config = dict(
    num_hidden_layers=14,
    hidden_size=192,
    num_attention_heads=3,
    num_key_value_heads=3,
    head_dim=64,
    intermediate_size=512,
    vocab_size=2022,
    hidden_act='geglu',
    norm='layernorm',
    norm_place='pre',
    norm_eps=1e-05,
    positions='learned',
    qk_norm=False,
    attn_scale=0.125,
    bias='all',
    tie_word_embeddings=True,
    parallel_block=False,
    init='trunc',
    init_std_qkv=0.0495,
    init_std_o=0.0,
    init_std_up=0.0495,
    init_std_down=0.0,
    optimizer='ademamix',
    learning_rate=0.000445,
    lr_mult_qkv=0.5,
    beta1=0.9,
    lr_head=0.00535,
    max_grad_norm=0.5,
    warmup_steps=277,
    schedule='cos',
    final_lr_fraction=0.0,
    batch_tokens=16384,
    max_seq_len=256,
    doc_mask=False,
    train_tokens=161900000,
    max_steps=9882,
    dataset='wikipedia_en',
)
MLP neurons of a small language model. Each row is named by its layer, matrix (gate and up: input weights) and neuron, and shows model dimensions 16-79. Each number is 128 + 32 x the weight over its row's rms, rounded and kept within 0 to 255. A neuron's up and down rows have the sign that makes its largest values positive.
After each neuron's rows, "fires after" lists the tokens most often just before its 100 highest values on Wikipedia text that the model never trained on.

L8.gate63 [168 112 173 134 115 129 118  81 122 174 122 173 171 102 143 148 129 159  84 131 144  94 144 145 149 169 130 110 186 148 151 160 139 128 136 107 113 100 165 123 156 133  84  82 177 132 175 123 100 108 153 162 149 116 135  98  63 118 145  92  68 154 174  76]
L8.up63 [142 105 102 120 121 132  88 128  82 172 122 160 147 142 148 103  94 101  97 202 132 106 188 111  98 120 123 135 120  78 114 129 116 214 126 137 178 138 143 125 132 138  77 114 166  72 136 159  56  74  92 155  99 184 178  98 192  90 123 114 111 137  67 113]
fires after: " sp", " t", " sh", " Sp", " T"

L5.gate61 [117 171 120  59 100 180 166 137 106 131 125  79 112 169 130 142 149 131 161 147 113 169 141  78 105 159 122 142 148 132 132 136 130 164 202 123 112 132 149 145 122 160 140 164 144 149 105  72 147  75 145 160 166 149 120  99 148  76 180  85 132 145 144 144]
L5.up61 [131 181 138 112 131 123  62 117 128 136 109  84 130 177 130 186 113 172 153  99 116 125 110 173 152 111 103 106 144 113 116 150 119 137 147 182 136 118  93 146 124 148 126 159 160 136  80 160 130 155 152 101 136 169 103  94 156 143  77 177 122 102 135 127]
fires after: " the", "A", "H", " a", "The", " his"

L6.gate278 [139 157 100 123 109 141 148 109 158 190 138 106  91 149  84 132 156 149 100 141 118 139  70 139 153 152  97 187  99 129  66 146 160  98 175  92  97 195 104 172 122 181 150 130 198 161  94 173 126 125 116 107 119 166 111 172 131 151 107 170 135 106 127 158]
L6.up278 [ 65 128  90 149 156 139  98 106 140 137 128 139 149  69 145 126 119  91  39 104 151  75 173  92 178  82 136 110 167 122 134 137  85 108  94 113 129 115  53  48 106 194 120 163 167 155 142  98 154 125 152 142 158 186 104 158 107  81 132  70 138 176 133  89]
fires after: " Th", " wh", " one", " h", " th"

L5.gate269 [134 155 164 111 150 133 159 107 107 164 127  43 201 125 105 170 151 151 126 108 115  78 103 153 173  64 100  57 166 169 157 106 164 110 130 126 103 141 147 107 140 120 115 117 150 139 137 130 174 140  92 160  89 113 111 182 152 123 103 117  94 121  84 139]
L5.up269 [174 129 121 128 115 172 102 168 110 169 150 136  77 124  87  86 137 137  88 116 158 162 173 171 108 100 134  84 132  43 117 140  98 124 130 123 178 140 123 145 142 124 123  75 168 145  95 137  70  98  68 126 166  85 131  92 149 110 135 142 146 106 111 172]
fires after: " K", " T", " t", " k"

L8.gate75 [135  91 133 131  79 133 105 128  71 115 119  94 103 148 140 194 175 101 105  97 139  69 118 167 153 173 161 126  91 115 185 142  81  85 147 127 161 105 112 151 153 100  54 171 113 161 137 141 107 148 129 101 220  70  82 184 119 130  70 135 195 125 133 171]
L8.up75 [ 94 148 132  91 117 191 102 105 157 126 145 129 124 120 121 115  94 130 168  87 117 137 126 152 128 146 157 159 137 151 137 145 106 124 160 121 125  97 108 170  84 136 127 119 178 127  76 102  98  66 159 130 104 108 119 108 152  97 148 138  40  87 125 174]
fires after: " c", " d", " D", " C", "A", "oll"

L5.gate440 [178 116 132 157 134  73 172  85 161 136 186  91 176 120 105 141 110 122 103 174 162 153 131 182 159 118 122 107  94 103 124 151 107 148  84 108 125 162  99 136 170 122 113 130 141 105 106 160 132 112 173 161 115 129  96 179 114 200  99  53 141 125 142  72]
L5.up440 [ 96 114 167 139 117 109 128 111 128 121 133 108 105 170 162 140 143  79 101 146 103  92 154 176 135 155 135 111 184 196 130 150 134  89 123  91 105 200 139 119 178 165 121  69 122 106 122 105 128 157 160 153 135  55 124 176  89 147  82  92 108  98  92 107]
fires after: " S", " s", " F", "S", " Play"

L2.gate372 [200 117 127 108 160 155 111  95 119 119  76 165 175 150 162  93  95 151  93 109 103 162 153 106  55 168 148 125 150  59 155 118 137 131 125 113  57 128 145 103 158 141  65 146 141 135  68 117  99 132  97 102 105  81 162 136 199  42  86  92 126  69 137 136]
L2.up372 [215  78 111 128 105 116  69 142 222 100  87 124  90 100 128 120 103  81 119 113 113 144 150 114 100 160 161 110 118  70 103  76 142 131 110 103 120 134 180  78 215 133 135 140 101 141 112  93 160  54  74 117 158 146 146 108 145 118  76 110 136 101 130 138]
fires after: "\n", " |\n", "===\n\n", ".\n\n", "\n\n", " |\n\n"

L8.gate212 [ 59 111 186  73 128 183 133  90 183 106 167 136 110 164 124  63 132 157 120 126 126 119  65 116 144  94 137  81  96 117 177  74 132  82 130 139 122 110 122 177 142 129 113 108 135 148 113 152  84 141 141 111 214 104 157 141 101 146  90 103 143 112 181 178]
L8.up212 [148 199 209  96  94 159 109 111 142 127 120 122  88 171 102 144 210 163 114 131 143 158  81 161 155 107 142  90 129  99  88 115 131 148 121  96 110 143 123 107 122 169 115  99 135 135 180 103  86 155  73 163 117 196 140  79 184 114 150 123 164  54  96  85]
fires after: " ", "–", "202", "199", "201"

L5.gate18 [146 148 130  72 138 164 149 168 107 147 130 130 148 126 147 136 102 174 129  96 140  78 157 105 135 149  67 110 113 126 193 165  44 137 135 103 178 124 199 141  96 141 116 151 135 132 105  98 115  86 117  96 158 178 151 151 183 160 127  94 107 211 134 145]
L5.up18 [ 75 124 123  95 184 105 102  80  77 116 163 127 106 158 100 167 133  16 162 183 124 218 153 135 146 138 157 158 155 103 134  96 157 147 119 181 110 136  70  73  68 114  94 116 152 137  87 118 114 116  96  71  37 197 150 167 134 111 124 105  83 141 149 184]
fires after: " M", " Z", " C", "M"

L6.gate359 [192 117 100 129 114 129 157 149 161 158 146 122 111  94  83 121 101 154 118 191 108  98 118 123 129 149 132  83 123 111  89  95 131 104 105 155 184 126 109 148  88  78 122  62 175 150 159 126 136 132  98 107 138 121 137 183 157 144 125 138 169 111 109 136]
L6.up359 [145  78 135  90 171 124 168 183 126 120  71 134 122  97  38 152  94 111 108 140 122 155 130 132 108 115 134 136 108 129 122 116 112 111 114 153 146 181 133 110 142 113  54 202 158 184 176 143 232 184 100  94 107 105  27 154 133 186 125 149 135 138 157 165]
fires after: " H", " h", " w", " st", "H"

L5.gate345 [118  86 129 173  86 118 155 111 152 110 123 126 159 102 118  99  86 159  99 148 141 114 152 198 204 119 122 150 127 112 127 173  66 139 127 106 118 129 125 140 137 155 134 191 139 116  87  99 157 131  56 141  95 142  83 135 120 173 100  71 110 102 128 148]
L5.up345 [119 188 121  62 162  80 125 119 103 105 119 132 166 125 162 141 153 117 117  60 200 182 169 143 108  99 174 166 106 115 157 143 132 148 100 190 133  91 141 118  43 166 126 168 140 119  54 160 105 132 107  86  68 147 148 129  96 134 183 143  86 104 105 180]
fires after: " p", " D", " d", " s", " r"

L6.gate491 [157 168 114 133 133 143 146 110 169 127 143 134 121 169 117 154 176 163  93 153 165 142 145 115 175 145 182 137 159 143  78 143 134  72 132  81 130 116  83 136 130 188 147  89 103  49 171 142 119  70 176 152 130  93  96 118 165  87  27  94 124  85 143  96]
L6.up491 [ 83 130  82 131 106 167  77 116 102 136 114 116 145 102 168 120 106 155 146 103  86 115 190 156 161 170  97 142 141 141 150 148 106 131 156 125 109  92 180 104  96 167 105 108 138 104 145  55 141 138 110 128 153  96  99 137 149 128  70  66 130 173 151  93]
fires after: " d", "ic", " sc", " D", "im", " r"

L5.gate487 [128 111 118 135 138 159 110 143 142 152 105  76 196 160 140 115 158 138 115  70 133  93 128 120 166 103 166 171 157 157 126 140 153  94 141 136 182 160  98 174 152 118 114 128 141 159  56 171 136 125  69 111  82 132  60 162  35 220 112  96 164 128 100 101]
L5.up487 [ 77 153 142 161 171 161  99 146 115 100 112 142 163 117 123 106 107 165  58 154 101 144 141 114 159  91 165 170 120 145 105 156 131 121 163 131 111 157 146 186 125 148 160  94 163 121 104 100 124  96 120  96  94 174 110 149 114  94 156 103 113 123 125 125]
fires after: " m", " h", " wh", " the", " w", " bro"

L10.gate327 [179 166 118 128 233 134 123  79 190 128 106  83 157 101  88 138 169 165 144 190 203 109  91 164 128 124 136 143 213 130  85 152 148 104 130  94 124 123  89 109 133 189  81 142 131 175 156 136 107 107 135 125 133 120 131 147 125 124  95 129 127 137 142 138]
L10.up327 [ 96 102 102 114 173 128 132 113 197  81 131  94 159 156 104 131 124 153  47 182 135 157 147 137 188 115 114 103 136 117 158 170  99 116  77 116 212  89  74 141 105  94  95 110 150 111 103 126 115 118 149  72 155 104 130 159 121 126  91 149 171  87 152 103]
fires after: " c", " The", " C", "The", " the", "st"

L9.gate309 [129 145 111  92  78 193 176  67 168  89 143 120 141 152 190 183 109 157 127 152 174 134 140 181 122  75 108 157 106 112 141 164  96 102 150 156 119 107 122  80 189 108 115 116 133 143 103 148 184 178  81  92 132 102  55  92  61 138  85 142 183 148 149 147]
L9.up309 [157 157 123  97 125  95 125 138 126 119 147 137 149 107 180 117 116 101 121 175 106 148 122 121 193 121 145 161  96 123 159 109 123 151 144 137 131  85 132 119 144 144 172  97 105 118  68  86 169 176 117 115 125 138  96 182 108 133 132  78 103 123 122 102]
fires after: " P", " p", "P", " re", "p", "ld"

L6.gate284 [118 146 107 119  90 115  88  92 165 181 109  98 105 157 119 110 106 138 138 128 119  89 138 163 130 168 120 103 130 157 111 172 108 128 146 118 129 124 180 139 142 126 134 117 171 163 126 132 215 138 159 111 142 140 124 141 220 180 156  96 179 189 138 106]
L6.up284 [185  95 120 107 112 150 165 119 126 137  69  87 176 180 174 185 148 138 156  90 130 115 115 101 151 119  90  45 133 137  86 142 121 152 141 100 121  74 137 157 106 129 143 208 164 118 139 102 141 145 151 129 150 124 104 123 144  93  76 138 122  83 135 228]
fires after: "A", "cc", " I", "I", " a", " A"

L8.gate231 [140 165 117  92 141 140 172 140 115 148 134  77  86 150 118  97 139  83  52 125 100 172 154 117 110 138  80 145  93 146 118 115 188 127 104 113 124 180  90 159 180  88 101 177 108 168 142 186 129 117 111 111 121  77  99 150 139  80 149 173 162 121 113 104]
L8.up231 [152 127  76 150 124 153 146 171 128 111 160 194 122 100 134 129 158  94  83 170 134 124  93  95 157 156 151 125 151 125 155 187 169 122 126 142  94 126  98 164 137 128 117 153 102 116 191 159 101 126  93 125 108 119 107 140 163  74 153  69  97  92 119 128]
fires after: ",", "8", "7", "es", " of", ":"

L8.gate151 [127 146  84  96  85 107 142 131 141 103 100  97 120 105  47 155 131 145 183 102 129 108 102  96 158 118  58 131 123  91 104 158  90 160 141 126 119 217 116 168 149  87  73 146  94 152 146  68 110  96 130 159 179 105 120 161 147 135  86 159 123 103 197 144]
L8.up151 [ 77 167  94 145  65  90  60 156 113 104 108 119  77 148 124 213  64  67  82 134 109 122 134 171 159 176 166 128 148 137 146 142 160  87 120 115 126 116 209 167 109 138 119 160 125 137 102 149  87 101 131  87 116 145 159 112 130 157 139 172  91  79 154 118]
fires after: " C", " Car", " G", " c", "ath"

L6.gate11 [162 153 160 106  93  87 160 161 137 123  92  85 135 148 118  89 139 148 112  75  87 141 107 150 175 108  56  88 144 103 118 130 126 184 111  80 166 152 107 176 125 150 117  62  97 133 125 142  71  75 105  71 167 127 143 158 183 148 120 146 220 107 138 154]
L6.up11 [ 97 118  86 151  84 100  74 170 135 161 150  67 187 120 155 196 123  83 135 151  86 140  96 119 133 170  90 114 105  65 149 130 197 156 122 123 133 173 145 183 102  94  84 122 116  97 118 114 109 100 147  85 133 110 162 102 135 129 174  87 145  77 152 141]
fires after: " the", " c", " f", " a", " C", " v"

L10.gate14 [ 83 154 167 123 156 101 118 136  93 148 110 137 167 117 117 142 109 114  72 112 115  71 202 130 219  94  68  91 101 111 148 198  76 131 186 132 106 148  92 147 144 109 125 158 140  92 168 141  97 155 119  69 139 151 107  94 175 117  86  69 154 187  94  97]
L10.up14 [153 156 154  89 116 141 149  79 134  69 107 119 157  77 203 165 147  86  79 136 129 157 103 130  67 120 126 157 124 150 177 109 188 125 149 170 129 134 155 131  73 112 102  97 103 132  86 143  98 119 154  89 127 146 134 159 116 118 116 170 112 118 165 114]
fires after: " C", " B", " N", " V", " M", " P"

L5.gate36 [109 125 117 147 117  71  96  90  92 111 154 140 101 133 116 146  91 105  74 151 152 141 174 100 149 108 140 111 115 161 113 113 121 143 101  70 170 161 127 120 164 129 112 153 159  89 195 125 104 140 142  93 140 135 174  97 118  95  99 167 129 101 150 122]
L5.up36 [125 108  92 119  77 112 138 139 134  45  60 162 150  97 157 138 169 153  99 112 148 147 109 101 100 164 117 133  76 139 232 100  62  99 136  90  61 122 164 137 121 189  85 165 148 107 135 130 143 196 125  65 131 100  94 174 117 112 130 113 135  75 115 102]
fires after: " ", " D", " Is", " d"

L9.gate468 [175  66 182 113 117 144 107 100 167 152 115 180 141  86  61 165 116 181 103 148 191 186 109 172 135 121 166  73 156 167 165 158 119 111 130 132 146 179 149 128 130 152  98 152 166 112 140  91 134 137 122 122 168 139  95 162 158 162 142 149 139  83  98 163]
L9.up468 [ 68 139 174 172 137 171  59 137  99 155 109  79  99 147 152 135 168 149 114 116 148  87 151 190 177 130 129  59 112 122 142 141 159 112 170 142 136 131 164 101 114 120 128  93 139 118  93 135 123 123 133 137 114 102 130  67 108  96 149 136  99 125 112 153]
fires after: " t", " T", "ol", "em"

L8.gate136 [116 125 141 119 109 146 124 170 147 174 153 115 242 150 142  95  93 129 153 167 120  96 124 173 143  78  94 146 105  84  97 137 136 130 115 135 128 202  79  90 116 117 155 103 133  89  84 140 154 190 157 134 177 125  92 194 157 152 148  74 125 167 123 141]
L8.up136 [146 116 113 164 102 119 161 149 148  75 157 148 107 128 118 180 205 129 137 178 157  33 154 103 116  98 120 151 109  85 144 112 167 148 128 127  85  80 135 123 107  66 120 129 159 104  87  75 191 156 142 143 155  92 161 109  98 128 133 112  92 105 146 170]
fires after: " F", " S", " f", " e"

L8.gate65 [133 136 112 131 101 141 124  90 121 101 123  88 153 122 118 117  83 145  39 158 104 140 150 198  97 105 169 185 118 153 118  92 145  93  94 174 152 123 110 181 147  90  54 126 165  82 110 175 159 129 110  76 121  89 157 112  74 132  72  94 189 114 138 200]
L8.up65 [136 179 148 158  74 190 148 141 157 109 107 148 119 192 123  98 157 176 140 145 166 107 118 114 141 117 174 168 154 119  76 152  86 116 165 105 125 158 111  85 122 134  99 112 190 188 105 171 151 174  91 138 102 167  47 125  91 126  93 107  89 138 189 111]
fires after: " g", " d", "n", "on", " D", "ed"

L6.gate306 [137 155 101 115 111 162 105  92 208  98 138  98 147 150  81 119 128 157 103 138 115  88 129 100 103  86 134 146  99  97 181 124 137 138 170 144 102 111 119 156 125 116  67 126  97 140 126 140 150  92 122 102 100 125  84 187 182  77 131 166 116 131 144 115]
L6.up306 [113 145 179  93 144 131 113 105 144 116 102 127 147  63  60 138 147 193 149 119 133 131 108 123 155 111 110 162 106  63 175 169 133 118 137  81 183 165 169 143 130 126 109 166 149  45  96 135 171  95 158  45 158 174 139 106 151 121 152 161  53 115 118 108]
fires after: " p", " C", " P", " comp", " c", "p"

L8.gate353 [107 125 126  92 128 143  63 175 129 110  89 124 131 148 152  93  94 114 160 142 156  99  64 185 100 124 119  74 179 134 141 182  58 117 165  93 141 157 151 122 127 108 116 167 115 120 151  78 143  74  91 148 162 149 139 162 186 200  85  91 136 181  75 151]
L8.up353 [128 129 143 104 158 199 112  67 136  81 145 135 126 170 141 122 139 100 141 111 112  69 167 127 123 113 123 142 146 107  62 169 119 166 149  75 114  70  87  99  91 112 127  95 179 149 168  78 154 179 139 173 118 154  92 132 126 128 120 123 111 100  66 152]
fires after: " N", " I", "I", " States", " n", "A"

L9.gate53 [149 110  92  94 140 180 103 140 143 126 139 112 106 118  92 102 165 124 181 129 120 143 101 152 125  97  75 178  74 136 141 114 127 114 136 115  94 166 125 152  94 152 166 138 173  75 112 125 125 155 178 115 207  98 117 178 125 110 193 129 133 103 115 109]
L9.up53 [189 137 109 170 171 171 155 134 100 106 133  69 161 191  80 130  83 185  92 177 103 177 142 112 138 131 121 116 126 134 128 146 149 165  82 101 161 191 155  96 134  76 108 133 128 196 141  75 149 120 113 152  95 111  81 145  70 147 156  86 108  96 138  91]
fires after: "-", " J", "\n", " f", " F", " j"

L6.gate460 [133 113 159 124 146 108 135 196 136 117 200  81 113 165  96 125 134  94  72 103 135 129 132 171  96 120 110 149  90 129 126 169 149 130 152  82  86 142 213 134 114 123 111 132 161  91 141 155 131 144 103 165 187 188 125 155 183 180 112 109 120 139  99 158]
L6.up460 [140 136 158 115 117  96 124 200 195  97 155 119 130 156 134 197 104 149 150 125 164 130 188 148 174 115  63  87 102 190 109  89  95  99 119  36 118 141 143 102 113 124  84  78 158 121 115 107 182 188 141 139 111 107 131 140  93 114 161  82 102 124 154 101]
fires after: "A", " A", " F", " B", " E", " J"

L9.gate482 [136 122  95 151  94 113 132 133 171 192 140 113 119 144 199 140 164 115 118 170 190 136 144 103 119 139 129 160 118 130 120 123 111 120  99  95 159 214 133 128  93  84 114 129 124 154 102 143 196 129  92 150 119 223  99 109 114 156 122 114 134 161 125 112]
L9.up482 [115 167 141  76 148 115 109 114 177 113 177  79 130  95 129 152 137 120 120 142  99 118 160 172 106 162 128 126 135 115 128 156 144 105 109  72 151  98 133 109  32 160 107 185 137 154 157 107  59 112 231 149  90 156 131 134 125  62 112 114 124 181 135 114]
fires after: " th", " Th", " serv", "ott", "ines", " Afric"

L6.gate118 [148 137  68 136 117 138 144 115 181 102 137 128 159  74 140 125 134 165 192 161 123 157 101 153 125 161 114 145  92 145  89 117 196 210 140 142 113  98 106 110 117 128 137 153 127  78  75 134 186 105  87  56  97  97 123 126 132 155 100 182 161 103 177 156]
L6.up118 [147 117  66 136 135  83 139 127  78 146 137 133  86  79 147 172  64  97 127 166 142 139 144 108 125 135 190 156 105 128 140  90 114 140 106 170  89 149 109 162 142 101 101 108 176 139 134 158 113 152  91 151 121  89 127  90 113 173 163 138  87 164 104 144]
fires after: " p", " c", " ch", " eng", "p"

L5.gate299 [103  94 122 122 181  88 122 114 151 153 158 143 142 123 114 117 156 143  89 171 138 165 116 155 161 104 102 104 126 148 163 164 142  97 119 160  68 119 182 138 197 118  99 158 100 159 112 168 117 120 139 143 105 172 166 176 111 166 142 131 232 130  83 186]
L5.up299 [ 63 134 180 158 179 189 110  85  69 113 102 171  91 119  93  86 134  92  97 126 107 116 130  97 176  74  91  91 137 161 161  82  42 117  55 143 135 148 121 144 115 105 150 104 141 133 158  93 148 125 137 100 101 141 118 147 104 146 166 153 113 166 138 124]
fires after: " M", "M", " H", " L", "S"

L8.gate171 [117  73  96 159 123  79  51 191 177 116 120 146 143 127 168 150 109 123 126 125 121  96 121 134 124  85 104 112 137 132 172 212 108  91  84 141 126 110 118 190 126 192 131 110 171 102 101  80 179  96  81 176 185  80 107 180  91 156 147 129 118 136 112 104]
L8.up171 [192 117 115 118  89  71 179 200 137 166 105 118  57 130 129  98 163 102  92 132 109  68 130  51 148 131 145  81 150  89 112 124 172 168  87 143 139 113 146 142 150 126 149 102 153 164  53 170 142 169  54 129 161  96 124 169 143 148 123 132 153 123 149 133]
fires after: " con", " ev", " in", " ex", " ad", " de"

L8.gate408 [ 65 155  98 178 128 162 128 103  85 160 102 111 128  99 105  66 143 137 119 146  97 116 125  83 108 119 149 120 113 138 107 137 122 104 141 126 109  88 172 124 126  76 133  81 101 169  70 110 144 150 114 156 127 149 129 154  93 115 114 140 146  98 115 189]
L8.up408 [122  72  67 133 120  85 165 106  85 133  75 105 155  89 132 126 108  90 137 115 150 158 141  77 101 186 120 113  84 151 183 173 106  92 190 117 111 121  96  92 124 174 161 116 101 141 126 145 129 149 187  80 125 113 138 144 106 133 188 118  93 145 128 136]
fires after: " |", ",", ".", "2"

L9.gate229 [185 139 151  58 119 144 104  83 146 201 172 103 157 145 157 164 120 171  86 144 144 144 141 175 130 138  93 107 170 194 119 197 119 159 151  96  90 150 120  45 109 154  77  92 102  87 140 125 139 177  46 143  78 118 109 131 152 149 113 121 142 189 134 158]
L9.up229 [199 113 161 118 149  92 150 103 160 124 138 115 112 165  50  70 107  92 146 139 128 140 158 163 212  92  90 128 163 127 105 144 158 123  70  84 108  98 148 128 152 133 184 139 191 201 114 151  89 155  68 104  70 122 148  91  96  92  86 138 135  99  99  84]
fires after: " I", " Th", " a", " e", " A", "I"

L5.gate193 [101 166 135 148 125  92 128 113 111  90 109  81 138  53  81 153 108 147  90  84 115 165  86 180 151 143 133  90  97 109 101 120 106 149 139 168 165  89 188 148 109  98 163 111 132  90 135 111 103 108 139 156 186  80 144  90 110 156 110 120 122 125 165 147]
L5.up193 [140 148 107  98  93 157 101 144 123 127 128 168 125  92  31 137 162  46 132 134  95 104 106 116 132 166  63  95 156  70 126 142 127 145  72 142 131 124 175 126 121 121 118 117 107 151 116 121 111 113  96  89 124 143 179 114 146 123 150 162 113 170 182 145]
fires after: " c", " C", "C", " P", "red"

L8.gate386 [193 143 148 149 129 142 136 101 160 110 149 125 151  90 115 115 126 134 124 154  88 112 135 205 148  59  90  94 104  75 108 137 154  76 133 149 105 156  72 160 123 143  93  95 146 170 174 121 189 141 133 127 156 154 106 145  70 128  75 148 110 156  52  78]
L8.up386 [ 87 142 130 170 101 164 138 156 124 148 114 126 100 124 110  78 100 133 177 103 132 116 152 118 142  95 155 158 123 148 118 158  87 110 126 183 191  94 100 108 108  96 146 145 136 141 125 129  93 170 130 156  89  90  91 140 189 154 158 122  96 144  68 173]
fires after: " f", " w", " F", " st"

L6.gate175 [145 129  98 151 129 119 125  98 119 211 164  86 137 108  97 108 189 114  74 172  99 129 120 122 157 121  85 105 208 125 144 109 139  83 134  78 159 103 131 176 118  92 113  88 135  95 174 140  63 143  98 122 118 124 127 159 138  74 131 145 155 100  83  97]
L6.up175 [186 138 196 141 110 120 109  90 111 121 138 129 108 137  79  84 121  96 137 105 113  78  96  61 107 192  74 117  95 150 148 107  97 118 100 169 108 106  72 152 141 177 146  75 118 124 165 165 154 134 149 198 232 168 122 149 145  45 165 128 112 130 129 144]
fires after: " |", ",", " ", " C", "),"

L9.gate505 [105 160 143 199 140 130 103 133 203 104 146 130 103  57  97 149 101 113 152 125 111 117 144 159 131  86 112  69  91 100 149 104 119 117  77 162 143 123 105 194 114 155  89 139 137  64 124 121 127 159  80  56 125 193  83 123  72 161 129  86 126 132 127 123]
L9.up505 [127 123 128 123 110  74 131 193 120 145 129 156 137 109 145 154 134 169 149 149 136 135 112 146 120  96 159 118 112 138 153 150 187 121 168 152 162 149 176  75  73 137 156 164 119 122  84 163 171 148 123 146 108  49 169 149  79 139 151 135 133 170 156 159]
fires after: " s", " S", " ex", ";", " con"

L2.gate238 [158 100 147 102 108 162 129 158 131  98  91  62 109 121 151  98 122 144 144 130 120 147 149 133 101  76 163 129 125  98 174  88 123 180 111 115 126  72  84 113 176 162  82 124 150 126 147 149 162 118 133  77 136 108 122  85 197 116 101 126 146 107 159 148]
L2.up238 [158 134 117 126 128 159  83 144 103  97  98 122 148  43 125 150 116 149 109 131  82 141 139 118 107 161 141 142 115 180 158 144  47 121 102 152 145 132 129  97 132 176 112  81 119 146 140  70  44 153 115 131 135 130 141 109  88 175 106  89 143  70 148 116]
fires after: " |\n", "|---|---|---|---", "===\n\n", ".\n\n"

L6.gate423 [105 154 156 143 146 115 142 115  95 107 175  86 115 148  77 133 125 102 154 184 114  79 139 168 135 138 112 144 150 144  90 152  86  70 170 133 166 107  95 166 197  96 191  88 157 107 154 106 112  77  99  85 145 116 100 161 150 126  48  95 143 141 103 152]
L6.up423 [137  77  90 146 181  74 142 154 154  68  92 135 134 106 193 135 127 107  70 131 111 144 123 179 138 182 204 127  59 120 123 148 146 133 181 132 109 131 118  62 140 161 133 137 115 146 100 161 190 165 109  98  65 144 121 189 116 151 104  77  94 105 142  95]
fires after: " S", "+", " D", " ", " Sch", " mov"

L8.gate195 [124 124 111  70 150 116 173 102 101 165 128 103 132 120 142 160 175 159  66 179 174 117 180 148 163 131 107 146 140 133 122 162  67 132 127  82  78 146 126 156 144 172 136 129  97 117 202 126 130 150 124 123 116  97  77 163 166 138 185 104 113 132 118 121]
L8.up195 [ 83 124 134  56 130 153  96 128 115  78 157 128 196 107 144 101 107  84 141 150 132 108 121 136 157  62 130  76 131  99 129 103  85 188 141  89 102 103 181 138 126  89 114 128  98 166 125 117 102 103  56  74 158 101  90 159 152 154 186 154 112 149 131 137]
fires after: " The", " I", ".", " Th", "I", " O"

L6.gate273 [114 104 119 171 117 160 128 159 173 106 118 174 138  95 116  92 127 148 169 157 110 142 128  83 164  81 134 138 130 144 141 132 135 142 138 151 150 163  81 125  45 178 133 156 111 147 150 142 144 162 125 146  93  98 159 135  79 122 150 142 132  94 177  97]
L6.up273 [113 103 146 146  85 150 127 177 109 115 124 103 145 142 154 103 158 137 114 143 162 102 157 108 149 154 116 141 149 181 134 108 139 118 114 165 121 112 132 135 135  91 103 108 135 203  78  81 167 153 145 186 114 110  69 104 129  91 141  99 113 150 123  51]
fires after: " w", " ex", " differ", "e", "im", " se"

L8.gate259 [152  85  93 161 166 149 107  96 129 148 169  83  92 157 155 130 151 107 129 156 151 113 134 108  93 177 140 134  51  61 162 105 183  90 111  89 115  86 143 127 164 151  99 144  97 131 155 166 145 165 109 196  94 148  93 150 180 104 150 104 106 106  59 145]
L8.up259 [163 120  77 137  81 116 125 116 181 137 135 123  68 121 154  80  89 150 125  74 103  95 129  86 166  89 133 142 171 136 133 125 119 146 147 168 175 128 134 121 196 106 104 111 112 172 179 174 104  84  99 176 115 138  66 145 143 108 120 128 119 164 110 106]
fires after: ",", "er", "7", "h", ":", " "

L9.gate226 [120 137 136 108 136 129 180 135 165 105 156 132 167  76 181 222 108 160 129 200 137 118 128 124 155 120 133 134 156 110 135 135 173 145 148 202 115  97 117 128 141  75 118 160 122 143 131 109 158  66 111 169 149 103 162 114 123 142 127 160 121  97 167  75]
L9.up226 [135 114  88 121  99  83 150 161 129 173 150 116 105 118 107 112 164 154 124 127 165  88 201 158 130 135 114 104 106 120 157 172  96 110 108 148 138 114 110  32 155 137 139 137 128 174  90 198  67  77 130 118 173 123 110  94 150 177 111 183 131  76 131 164]
fires after: " T", "re", " t", " c", " b"

L6.gate95 [133 115  95 113 135 114 134  98 129 140  85 104 136 121 195 190 147 139 126  85 164 127 120 156 119 139 140  70 177 106 122 131 115  97 163  51  60 202 100 123 132 203  73 110 165  74 175 157  76 140 158 149 124 152 126  96 174 122 110 112 106  90 105 109]
L6.up95 [129 140 135 117 134 129 156  70 141 121 168 136 192 143 119 140 109 187 110 175 146 167 146 157 152 130 162 183  99 128 112  85 125  82 130 105 138 107  84 142 124 160 105 157 134 109 151 144  67 132 131  77 114 147 101 157 165 153  85  78 137 104 176 127]
fires after: " to", " on", " d", " D", " with"